{"d_model": 320, "n_head": 5, "head_dim": 64, "d_mlp": 1280, "norm_place": "pre", "rope_fraction": 0.5, "parallel_block": false, "init_std_up": 0.0229, "beta1": 0.95, "warmup_steps": 200, "schedule": "wsd", "doc_mask": true, "steps": 8613, "dataset": "wikipedia_en"}
MLP neurons of a small language model. Each row is named by its layer, matrix (gate and up: input weights) and neuron, and shows model dimensions 160-319. Each number is 500 + 50 x the weight over its row's rms, rounded and kept within 0 to 999. Numbers have three digits each. A neuron's up and down rows have the sign that makes its largest values positive.
A block is one neuron, or neurons of one layer that tend to fire together. After each block is what it responds to, as a language model described it from the Wikipedia text at the highest values.

L3.gate159:563488562535543520522479546420558477505537551430574483429484474566481481450553610586498595446522487554558509492463528493489500502544490509486522537487488606464487531400506434456481530488537491465499561415496500563476511451639517596485492482458495560476484510562481398446493458347502453468523493409487528436522523452499478484433526489472429524535536418575450425461604545386517528522449463504531516498450494478515471483491555578455442543556499500462457493499490517596519436552516525
L3.up159:482502405579543499510519471479479505434442557532541448391542518409476436487444503558544476491491431320521516521472485519497472450509501446434488484505486545517383478502593476465519416522434455425489461570435522506497585542463510437538482512430551494491545473486508533576519441546494544583548516437486516447496549432459456478460527495442541429609485512469456432399503614499489524500499459452448500564447452560476490491492465618499548454493534460495464407489480453505509506448462546
L3.gate161:534493518560375547487498478536514477518466439557514477522523405513573494458515499455528455457484520437544497545404537476448516512445488400594516454445432499594512513490502513534557450562445457513539477511392498543446483484486434447499491452432585559537418493428469513558495511457520498451456527486471519404460524586513456534524521539465537518642470504520604524415464511505514564509483350495472548444448531578479435512514501476578454488522434440439567412551513507537442515537592556
L3.up161:514568494508522562494451455507476408546453524490543463450608421446515402507470444539558507506447545463538448591370534458507436463524457527535519463566369479564489576544626491467517486412454499487485492583564441514516431535510482414442462491543511423506560529458353449451546508508491578460536536460496425498550495440521438510474376575494465498598451543503469514469475429505487500591495421554517487551538509494485397506492582545538487465501568514516524448554586500509409421481605561
L3.gate508:485516481550459646551509496556469478489515490412574536492516497471493564498489469477458576500466406543505467577505560519422433488570544460545550393509543481493560619513456434470550578462497464498531413592515492539449534448430411457520494475534504490522384425497387542573520486403613484457605549615444428521450467438499546470483510509485463467473514511492406502403560522509449500476490470550521426516439463549440463521454503492505480420541556547485503453457439541507532462467477543
L3.up508:390482411514577471554577497521458500539527500470515575540502523535519559542444466457466435509463474532471457506479536538494564541511578546619593379539507468653481582469503510501543569516474501493484441532441482582579591502527534440457532409480476573596402491526485418453446431519538505404528464540462532435541495533626511580440493408532488407546468525541584496480520530566449560496434494431473487569536490483446401503512579534407454437526548460415502497490438522522496448498400480
L3.gate568:569536415557477512574537453595462439450451515488538527439504420454525420562489535469568448402466419619571513461415497500446549497578383499509452455427521493535537504424468455441521521485495503483445445438500377499611457459461490500449543587570490432507492396522480564542478446562497534443456489449508469491541527508514469448566503598434538477427466462439528483409506492538513517466383500502521555455468499438496585413496443534449466479529669463494540387502510502524494472510491405
L3.up568:512484480573493436525542444522510421463491390568601496471475505559588434550496409459529454458422501463532510457448522509545500514508385444489480490473385574515587458506508500484516618496573537467452538519515369443498495455434545481408575480475449593555564497463448514444481473477531529531428500471570457496494567590433501538449537477506443491415400407481489492430507461567420489402562520537453479504422498599433548472481502555484468436577586413473459513464513529489473485512614465
L3.gate757:446490526447547544438573509366486516445504519504476536567429442499518488568577476571442543506560546475428557514547523486443510482494538530438524572509510462464416497474513490533545487476561435450508491587417512513543594571449511399520458389497416470543528515437521511539447440479586514505471577561471473470555488442578463449567489476513471401502534476538577477513460400439427523502483546448436518549491458420415456532456445505580464492522564482381539419519419561527510440471539427
L3.up757:488466466552471596525608503509538530529491492551482555546546537470555453455484423636466465518524536478509539483524480432455483486553429530557563537543582548500479487511524480545554500495480531430494581518432551512466582484460519490475503405535463472516488444531484381431558580413454483491467556497530491493493576530554536461536587507528507500496568569520558425468488460347442501477415528371518516435551514391497491465411504439456487496517440501549482481477562535543496458432514507
L3.gate775:473538525511524529502604460411518460576466488530478482545466439465540501475467503472439488393519530444556540496443484533490518480468510436578511498589549442547470454449472502578501490496515484529488438514424411492433525620464532454479463535443491461521520476498433462460533492524494478475492459508599498615475576509522502511498461468426427493510545444493510448462580526518507498451537596456491582551417567490463507486531580429594493407511583465440433500461436550393484530469517580
L3.up775:480491464560533641542592490596566407514514457525439512494608570514518572462507510567439545511570557492414470390434534501425417416446504566519554421512538493557525494495463473451500547528529519462462463561504435487518523435467472521526532499575588426474500479526587572490460452519514492533541519497595457419502530439567446524481507438472509499552501578523414570413509546498426516428534487545481442477532486486520560489478485465416521404506449496462475529428452539432497424553422397
L3.gate956:450556502469492493502451543469507546515539481571513452474489472491503439523554490488523499382598431479535562497494432506403389600540559441476507330532514427503555459497501459541433491508495430510468545429486496494514470557494542487527509440514555546465450524455551421505569470462587408484449518530407410464410559550444546478488418512626468489458475599440528463483561545505449539452450399510514524586516393534402453463452539541643420490430503536517437468505312496488476444516479525
L3.up956:480594451517474459465507510532555496486537491526544496411562408497467506450516537522522409422415511506475484428445426549498420541469493387482518405559488434527583507445529440443427551466476472542509618525516434556520535504513508498503420435459521505555406447494499466495576542370578547554491467458523482473526582559412397476451468535575546496471527523567487476500464560553495482505564525501503487504536503483432520545513490586495526484591486456489420473506452513409546450524507477
L3.gate1078:448492531531496461532508539500473618461466557443495486511527520551523567525456470399457448446564571432507602512444456495483423487490512523447551431516444500572497566564532478479541541484566489503567477533529461552520436503486479498515476398522501476491418432613501574389449457556498515562543489496500524558522486527534480575486553441455512514518462475456550478461449486554514507537526381444426523450508498425443542452487511591507583518449486516450524577558514513547500377459497483
L3.up1078:586528435518521473581528417431441472422454542439470633495494526499533459534501466472432509512524508456544564513462442515526435452554506557419506490502510504596566506619548526546531539469576481589457506443511441583547540549530515527562400527469448500517468470502468546359528494549603437583532479488434447483607522514549537537542485498523479530474466473496450415524536444561518501522485483538436500554510529459593540531512539559477558554482503567427507491450453509469511505468518521
Responds to: Mainly "sq" in "sq mi" and the "/" in per-km² densities, in infobox area conversions; weaker on other units like "gram" and stats-table fields.

L2.gate85:598499506481467444538548547586500513538424504470485424524506452551489487458475456528527442560500560483488512538484498490553527483485472521500502497517445501527409457499426403455580477416606430522537675459464490562600447459595550510494540538586430443483544535497513522511544533519603514485480407508471486574367486516527512498527457591479508449475523588484546467513482508469487439568414561423504518474467480462510470541434484591549484531393477544443491568526591473507527481506500488
L2.up85:523535570579500459553487526528497492518508552462536404516461479480495504514461533489502423530522592497459494533493482567497480459502436460459564429497503538549410523477519394525547505459498521570554635423362548565634377419504573523507553485557451424484519560481543489482521582546601461517458428476470524597466420489531473545533510606507497493455503620444533466480430466524522447530423625460490477469414489496560456570512440565480456526408513552464452548501504500512504445539532528
L2.gate158:514541526515461512517404462588473502515583457445536455564541414525375433479463474505494469498518439589428533482506519474467493376546494551445447492501458491515509524553519479526464572515509478546464490393513490423561499430518482560433521532398470479425505496494552500517514552526505564510562518471493506590413564524500430540453584437565491553462543549511549570545537551569420518425523581478534432616452547429536448531455517542538454524603554556455480530466475485550447551503582534
L2.up158:518457553466550541512525460487627503505546550477498555560437458510408500503493550485501446534472496533478501546545490496523507507462493528467508544519503512408446427516446453541540487463508419523487515452403397435491537432571553509564425494539465403482606416521575527491578573468519547513504417495401385533446438400505595481415500534518524565570491564430454531499589439440508451498467591548468438600610461483617489457471550585503481504464445553512452474472435456476485478564467605
L2.gate227:503490573468528524550445480532513524465504473554436523460395566430478409445480389438411552473450543564542530447453381498496450520564506510510499446403534532503499513588488522462535536436522457537515589501510524390488529536524507451560527492532484532493555446543410593501428557499476505568521488419527426490504543500480541557475523625479496515439564460505389524437481430552431540559403531540529472497456516461502429537483412515599470386431444536472577521521425415481473425597526453
L2.up227:480503537465550518443424458529491414392450453489480519480508487462449477444522455508488503567511516535509521456471544518528466498460398576524508458409534514433475529572502500527485527365583401494554532468507428416534501608403497492548460461497515410443449513501406528434487543533442493429572416460482459488532440455451530432455514566497541550441502435486475417523524461548441466555377576465540509463506447465524378489531484514553523382433407502460557537548471439442562500425538531
L2.gate300:452479442422462480459591493504433445570432554454447523526361513453524376465427427424469532506488458431447409490415471453492521505421643465515472509438484565437432525474495501417385447575405487518548464511488519516444521503486508509416525512467487530478537408499526498535522509607456570449529486478476504468493482472539426492453483517488491507480408444519450548460446444491511522557477497504443480440599491384541522504434430449456458428431444515446458433516517474482534461509470492
L2.up300:374474367446537575492567588526455525505461462530559561465533429430528514485549470407538530418520431521530511480497498524586388599394449538523494433519485491531570552557606478516546470506514542422573541555469459478423538556594519512460477526490571467415484529513563444623509496441551568481530517533474470437521465394582563564530517481460530501538502437532486494555548413446484573473526415498541543502560498471490510515507479530431510525435495528411563575532542493461444454521546506
L2.gate423:533487514524484476532508538475433526410527576506449557520532501403454498503463437492566489507499531493457419466462403487447481458476515509503467474497530509499484424545482452410536484471471431517533519521430547460519477490477450541423479432593413517423445535547479383547442451529562514517531451568506437478469504582623463504531479453542555456490513514506497497491448468526385525547449445474435506649463534477472411472516617454514455422345455529517597497435478429493487528441539545
L2.up423:413569507534487488450479493507501534435576466563540591537457505483462419558492459571532490449494580509496548480540405503613451489491499500575484490492523481455484458459409408416505490402557438481519502475431515427451445530574440577522575508467531574524528536516483444472586496516501486566462559489432472503486557612483436519642442531481573526473524531571548497541530504516511491557499525474503482552553491498499513536561554488420548489501495634499521450480430424509478587575480512
L2.gate694:496503635528585540459453492528507490531516547494439553562453491458596606515374437516537596480551491428475466503495478514404516605481533500554457424554505600546524465540557550492577512483536449522472477469527477569483492535539504586499493396523514580463488433437547463489476498435546482534517540532480548457563464525539487510540529483518553517485432538517475623340487559425462532464493531526555555514520494409461532461482561473473484493440486484494479594475454458546552602522479535
L2.up694:437549523498523471592500565543534491498534383518453546617497547531508540490619512433484521444478568485524578470455444501370501476539482490525474402477513588562494536494513503469499426551514488516446514521463489564491479611484534540454553548524559514451471539461462355541592475437490480564505552517438663559535486536551365494450421497502509500493494534512400440387500542446480499412513478561537477546536499534480476534476525563449502452455533465579481623456456470528537562485396445
L2.gate832:410525448478580569445540474622499470516541532467498489528485437370527523479488504533619482458558508470461450483516599547564374454608481486503533464496579448552520484468539441480522472491601475369423497487540525581495461488430400532404491551438456545512590472612517480508593523488428503560592470495635525479502495532499509519508538457506478511481570562519453532561518585456565422464441470441530450586559494492470521528514556462548433405570453496554582523567369479445540440528489554
L2.up832:416485427456496519491539408550568524510596468510530540510460465469540492563457563500584500483510446483535394512504595621449438483610498589464563559498529504641528471590543551566492477527607444497403586546451546617446497501443420473417528476551471511503486534633517490501548578532483491607544527517598460553471410503501453452480500394391420585514487489569535519506556519483532480459494430413429452542533473441529560537476580584485458458480491510539528486425441487444480439506467516
L2.gate1106:474491428509544509430469547608485587556461472477542539457373526506476501555508512483512514477533463521442475531574587566557533518483604522544479448515443647501560561468517479505435421457466462568531455452498519530486521484490437464453531502444583476404602494532375515465474440538522447500507482422427495571446527467549511579470551494438428547476491476518613522549606557449451508562531533438507522572496531496490496525405511498498503434482459376539454489515418489491537479412431498
L2.up1106:430497446466601459454495519557418468578446508432455518470450468521496505490577553553500491533573509459454477484415557546599536515561492532563510503556407542471482566417490529538493405433446480552535386476468471536507536505458476521505446472432614494497557456527531488453508404519592466443588488488445477520548496472548517563503602496461401476505462466536524536507529517485483498493508558358413447561434567606488472489524462545493549456460483383489534511519459474516546511540445487
Responds to: Mostly the www at the start of a URL after a Website: field in infobox-style lists, and the word Website itself; weaker scattered hits on plural -s, family, ibn.

L4.gate1185:476549548437437578558511486492505492474595539503530550548519439447574542498470479429531464491522550481451507515516434392460433423481456511460500455534565525436475462481568476512484501487459473412521553534511498486456437594471436533581563563497446486479421497496517514524483544468499481550492591509602493586450503509437559552508475529477487498563491471534481500506526507551488559421570546508447493497534488546456529539562555489438530434532521460514526485401529435540430493524427523
L4.up1185:505500529482526531492469543461564499461545535512483465449479570519578467451496490499444491538432485519446469505546446538459547474538447550512502475525569493535438509550522549392481406518528515533438562471416548552502491536515463409437561505518587492492521453459552470588497519550436490471629404611433449475592434464464486494465510466401512537546486535428576517544460500404583479566478514469577553480537639524478523566478488586507508528434503545514535515474583581471493406462392523
Responds to: Inner pieces of words split after an opening C or Ca, as in Cal-ed-onia, C-red-its, C-ad-re; also " for" after "appearance(s)" in football bios.

L2.gate5:381549547507486501426555494511443403484520443596494463438520509464378530501477500607659473424443527502505500538564514452487471502467372486539495476481426485524511454388445599481560445453475457490530445422511459498554488567488408521632535442439445490489469515488464509408508483524518480493534570492483515520512493586492513550499494461566521503467527564534443448479505560535595452451515447536459449533452530514439586491451563503510605460472493543419501487444562612536471613510445506
L2.up5:482508499589466515506512566601572445528471454531593541562478515456568545514513440532491557439514556468550510479507503444436522442455536522545509551396514475478551538534590533402523587608422449552462442386443507424452528580488548562555485524573458542527526457424519514462585434564526546509490517476507439525456527504586527506490512426526463433472436471599450401564501499549525484486643476524448430581514495439466499500487552425463470454467601617473553547383472518535461538487528549
L2.gate246:477456482467436502489584459578421523479557427412464533515509479326533503516662486570535546476430433509506478473384536502479554575600519360490483506547498542505537468479459552395397495468543502508510550423453477473483540564523501528534418534426444443417496496498484527505501500471468456500495574475590498457461554580522441547521486483497517527555431514473470510483522480535506397510537501472446596523467518481468523447459456395472470441445472419485408542542549472530540467493547539
L2.up246:527470535535457536462557503454497495529487478478519411527448473504499541508554665550512457510549532477405489580579526537498512410628522508468453510449552496486393587455449549486492473516495539502488492482485506577584458518425531560483532487522531544475476552565429434475483574546581443503511480510559511508517611603407468542569479478456562486537602477391489525391484526484523547459505505432411418607455475538561502549427560496441503427390481442568513405478498497510404491540542559
L2.gate265:410531506443531460503468491539422481512580470413508422524538498324483546548479496490451463492491475577460474472522488398525481496442548565468481547454527494560567534432495475426515579546499467502411509519553466521472454551541490513495581480496457529512564401438396443544508552449505511518395503448486525466491511494479531450517459552502497523562515546475498514505445516494522520557427527444526473525511386494503591450566533449588512506519556430502529544534471478518512560441535507
L2.up265:550518497459522525469477518509497467553567485442410433490465389542512554547568562529465506442534552538438439478442529437537486426509461569453483538545539525541456534523507434507527457469499494533538458483444457559517462427376485560506553481376477495436471565481514533570509538519502486434550500541455515456495457468479530529558575525466477463439449402525513428522442460498484402536414485513524452561450440519539523550474594503451555535504431465552508482503479558539564502482561540
L2.gate418:488495513479471550525494512451588448531562522518601484590422456552471534566542540586558462529482452426510487586543505394454500484503454470510539476498422514555514553495550542486527533437456452522529467486581485476549546539488530530550547484486496467486515464485592558540525553522502518563443430464486466512480487439575467485521524498581498492471624429513496488521515570459457382541503583513555528533597475513496487490439362510533481475513543452584504537487446488502480456505485559
L2.up418:460450510491541585467567413465592481539547519498511514504604562528575513589488594556595516487569494450465513521586528504440535392378550540529524535511454557490470505509571555560469448486426469483437460418468474407435488567634472399475446485481511533463511540461499403466512539400547532463483561396580543474516517527522538530560506516498481491482457491455445490564527584529457476465461466466511434432582582580547539470623454477533466526543508487550484526518458550549493441505401476
L2.gate804:463566581344408512462571448495531557494524589605516507486579538428505541536536506570440472505546542538543447502379464447415453530539473524493498579484450555609525483415534550442488544497510531449473525526581508459543548505608465481482440511442421509465421523489430475552404580511572456432507506553528568521451506460444533597393472460489464533485486478599470393497504472476462365554478398486479509480499468527403538500498446422521467488583486480551484548531469523479480478495566541
L2.up804:544442546480418578539550461531519465547558440495461548483483382491541545437491511450537530568452531543468485523503530515421521514499514492556460478513507451522471625500453470429484511438492459535508438552536519456492511422535515455460573512546469501531497455484569562440539599438543449445501464444406498492480456573530419515597497518490501526544523448391465464456477543436581442439516516498418545523462459541456440469402486526529490444498518485417553464480529431542448548655605443
L2.gate935:436480523395475517473491437435432497495521573434547481466460564434532544543437491650503488485507509455478495540542479449468464475576471492462469458450470531511557518490526496448454470432514480584400532443501558468526497521519414624492485541437382535500450536547478522597558544475460449543544515440454506463563606561552506466400525480367533485465514550519486513649526539533514461503490478466494376501496495552648559431451397370442462505529497466541581518552570528512453473505577572
L2.up935:430423529424465502500473561559479532487544551443539528538488557516561511513472482563485511504497515434539462494604481491479448466568491407439504437489450512497519463388485438548423419471499491486416419430491468509509508566514492468582489466410534574513475504595460486556579548440570474534431609545479615499527637527517436399388532532425486474524504547484530500505571545454573460504500519436428379522494533521574574448450424400407458458586462481533480513508470521526491414507539546
L2.gate938:551532452500483530517559474449586384504523469556521456337509459538512434541481568506456533544518523535487563573552503497454500402531539426536498617556577571511486411486484563415547439538527436474556544543479471464521472555499393536486509447479467528454528488559391472542441499482448428480518610462581532468482519510449499501444471476474370541496438436469536552533452529501504482440554384541532577470551478528529556523411536524524488486559532502545603534456494504533486571440441572
L2.up938:572466500463545465509478453488562548459514458388389440526469464479418488490514539497406501482581451518555485505504509513463429482468434543533507534524524606527509412403434468493471482467558547461552482486567590511497510505546469452568546584483541615530488495442449521544441499528428473513535441429451596583592477452537590482476514444484501485583461443525517417483526503565553509433485394411461516545504488537548570529433440610556493431510564450545532514472554467491446595553441527
L2.gate1163:375530544488533552556388460416458402484446518382613521517461490509494507472488508483546501512483539558469460446548503471469601492522527537527522539574463468554467535597550557429396463583489432439542415502468498436511526582540490533511498550503526576482447360401552574516516537511503516555476545480584479531521486578565469537536441533458407585496533455565459554443472418558642534443505504444500564522539527518465442486473507497477507522508374473559435497452575555485527536511468488
L2.up1163:554513537501533466435470485471530461504508630458578532486541491543507578513501559537526547545487518544435572461456482497537588573469461473393384508501439513554531563522485525526444521511519448452481454544485487444548530499515491436421555483412454508560392510408458591561505538567570507556459532521538507552585395552602493516492376439483453576520553425442452517539497481429481544463527415417487513510444526503474485383464482439495506517493549440585536445406545551508521536526496541
Responds to: Word pieces spelling ed, either a past-tense suffix (Registered, repaired, owed) or inside a word (Cedar, educator, edit), plus participles like made.

L3.gate89:481470503528461424481539549492469508493490556452536589554562541474445573513505475456501604497507547438443457544445422509585518400466524405402517423532562464467438556463503502424533525554523440513450507563559520518480528438534452490512517563461533509498564471549509603485472479492480423514522490488480438550494583524523476588568484469468673487505547498480465457435541512553474533487437438523516599459529476483467463505509479417465426479510506512579564493528531477612503575646544519
L3.up89:464500551556478511518545508546483471539527547470491469526515463546477540511512477494500582408536468545503531479499378540558545337513468330455364568527627503502412511538623487455508442490549547514572493492442537365554465492394511467495470529521419543384510466498599595471475521444492575439500454528414566504468511491566561555507506514480554455609498521452453501480489487495551447550530489559451504489584477505522547512515465573438511452402472437465471455564490553471493592551493480
L3.gate143:443484463510492525484511439527398463457471460466536530596620532524523506501506296620541596432585486533551511468472466511473585389459473469427422452533514494470437481531506506486449473469529533402484579405489540495446440368581466461481524526445509411513515520467544607612480497520506416532558469466498517541485558472501449482570412490404543517487514491484435475430402595506526541530586519458591469404556451566413522550537478457496445417516531454477502574578514542441502470539477519
L3.up143:438513460455490598520518469582473459503536504505485620584527518473495528513535477524554609433576478500469459526484526522498596473496507459494427573484532467448455481540516498410532516452394473437472458493470550410522478410569439393507431501577402417418496478541482655471577508518504453497492374494540482466512537554518472526581429519508526406570450560520445457475444504548524531557517505491525430517495478539479520578509523470470485473530520428544441551581588584511457530518491511
L3.gate558:376445461461430557508511469558520504565507479535511652509459377495388470481538570500545535463547524513472497413441474490504393446485494449466553449440459541429530498475463483469538443505537461462467446520486494558502496493393463585510473463499429339507481489526519481459490600526508534455479464439493490511491603556415510508555397550504544463473457493505508466513491506574439579512517576495519433471510495564489565499440393489466498630472505460460459511371485442457495484593563472
L3.up558:522391463504465524568440461444505492624476436434543515525437542502441472542604519574538419352465537382546483525498490531442544507482440389474491505462463473483540485445565436563566487463577503475463544496497463539522462502548565556485358511577502519521501562557544593445532553521464427548351561478430467440519495455467602526494522477557513507516495505528465507579506428478503405485501476423498439480506530555470519525530480549567580482601393469559486408435402512495484450404433507
L3.gate595:547576453478571493574535555558521453523431456500476538455409622399526545501504510548452525476419500485465585481530519503528518448562450463548525495453566513524518615520463581533508554523454536462424489499495498498581548524437540524401490528542559454468517549511395494474508431476481418468426527448418524408495483493564504466548460517393512542517444469472443528452456511551480399460498510532455526486537496451382585551517484557538612470400492469492464565396479605522591563505610570
L3.up595:551619532464538561516454516538493529525490600472555513427536578430416570468449630581477489438485503482484500434593520506491535503501516544491514473410538453595495423539586590459497509532498506405498435519453529455500479474517467456458534500523473568473416550519500533507470371547444565420525512427543488508465475494493435576526550510480460438466576499458480536559456495467482520447372480470494459529472388438550530549490588474488529517552483553619439454423424501466493550555446507
L3.gate625:498559520530447540398467614553486511511505417529488517617544464527585531527393477455545381449438507473471488554414491506587543441489475517524465518506491536485482591509462544421461523530514393518499392536542528439478506487545464559544427529534425487452580487466513556435543490371484417479524542483468407448460599492552493509507522502458580481535611531545497437497514568495542507575539527575494614495443455597463583448496368498482454525441547361580491534460477495472419505516531525
L3.up625:509616454533469472454491496493497536518524537580529517533476495428506533528436421452461488505464525571453521532460477412563514517511574563503470461480541509497535493509559483450506440410489381520576606536512468578536546508418584500578419482552420531485507502451488585463522482539601600475468485454444461428537557513482396444502574509577504533597543523528503547557533537528571511589517473532484530402524461520426443520560445563531512615596526553488561443558511562496443506514557508
L3.gate790:499500524487491487510551474515546561525525536464478509491485593494468520515486403534512495427450562612458515479515529477528517538451609538394366472526543415471509421505497510525532471475449557463459524505481514462451476513545564526531507512524531497583479598507454532515511415496555487499402533478539546452500446445519553495631535534480481493494476472500515464577465441520478480536469408480496404581526461521502483434525462507447501475458459462571549525482490531467422528519629447
L3.up790:443517607546425423502589541519518519466542525579483511479553494561533462494443469478456468467452456566445476376450524475438489498460546601381449535434556533556498473438448451376410412444535537437497494497571482455430538529514452505498543544443433528503437514438494466568479507545504520545559519521581534506492480438506476613441527592463466506538486487467550485560570415551547530450506464411572445550508437528504469562488501523469548556411524452532555458462510508440510525500380532
L3.gate887:548459446524574506535469531572423516606492527425469506550492511511514579588477534473573610510631547535311475498456501463435493508540455395465512519400542486544513511532484499567513501470489456447567535547571547458437547430505423460532439498474510539594501577550454531520425507563481463507450568459519552452609474511466510528484393478580476537538422517458539459573400514517509426459552471483525445510514471488501444424447528514478476429518500477568532533455491517506525479513561457
L3.up887:473486509558554531488500460505496458549527482469574573505483432439514586545484549604491500487512507521454509429467460574438452525549499412446464547512621486545577489511432573513541461512538605484595465447486459436485465505520480520573575606464486466447475465535492506484567523510389509431526526553505416483542528485564519482542441524440513453481471506466529524523549471511512518541419465550496551524482550529508566484442434538557498397379509466536511534525589530498479486569531499
L3.gate1138:496469484569447541540544564509477456522549582563540520610484459496470512436547453572544573454514457457404421456492553537539499509544534520494454626542643470558490471475512483477541487499575518427564477566472478445480440493490514500522606517480462427464494477448437531495508511563541550509595495490419513528498464530431457463488589504505540501562457486387413513457576520410554425483509458567528508495477516575432485399477528525441490527487513452532476431522461448419567496445449458
L3.up1138:559394503561451559539527490463493438514561546443577591447510587561513487516480470480492541518505525415417446468530451460478473478574505493477547473511526498466509495429460526478524524534585500447527454514458501474464414490478419544532506510430464439497482568469562502557481590480459550421534558520526498579462455535503466483600417564461546498596544430453477553466406534531457484562630398491510583528567473467437476565497522577482542511511493454418491464510569495517484457510540511
Responds to: Word-internal continuation pieces, mostly the "ed" of past participles before "by" (Directed by, Preceded by, termed), also fragments like C-or-nelia, B-ed-ouin.

L4.gate1035:405491511521538510555490584508503453556424528443524462551510465498519462480461456526476485495528468462420426536463477443510477550473482494514486428539533480520432514474536498517570534567456494431492524511455526553335564525540388493477499469421492396454457573569533442512491326529474497426519436531443490479573539522491526515459492601503518463579513538516555493575491590491409465435471457543547494459541477518510466396556384472590547500566492504497569479529440437494463529494551466
L4.up1035:425486428483539445484519574563470502545490567496525504572513518497472430502472392537440473569463507496512526530523469459514407510475603455491528623438435393481493527474467511468505546589444454481563561459480572544499505466468456428510578556430527492493569527428538458447467528514535555480611458469470537440525517452504429561493511530567430477492433476529554440542472595530437621471506482590493460554550606600453429439516440469467479471575452450542497459472536512456531560503537519
Responds to: Field labels at the start of dash-led infobox lines, such as Website, Family, Other, and mid-word fragments inside names and words like preserve, Neither.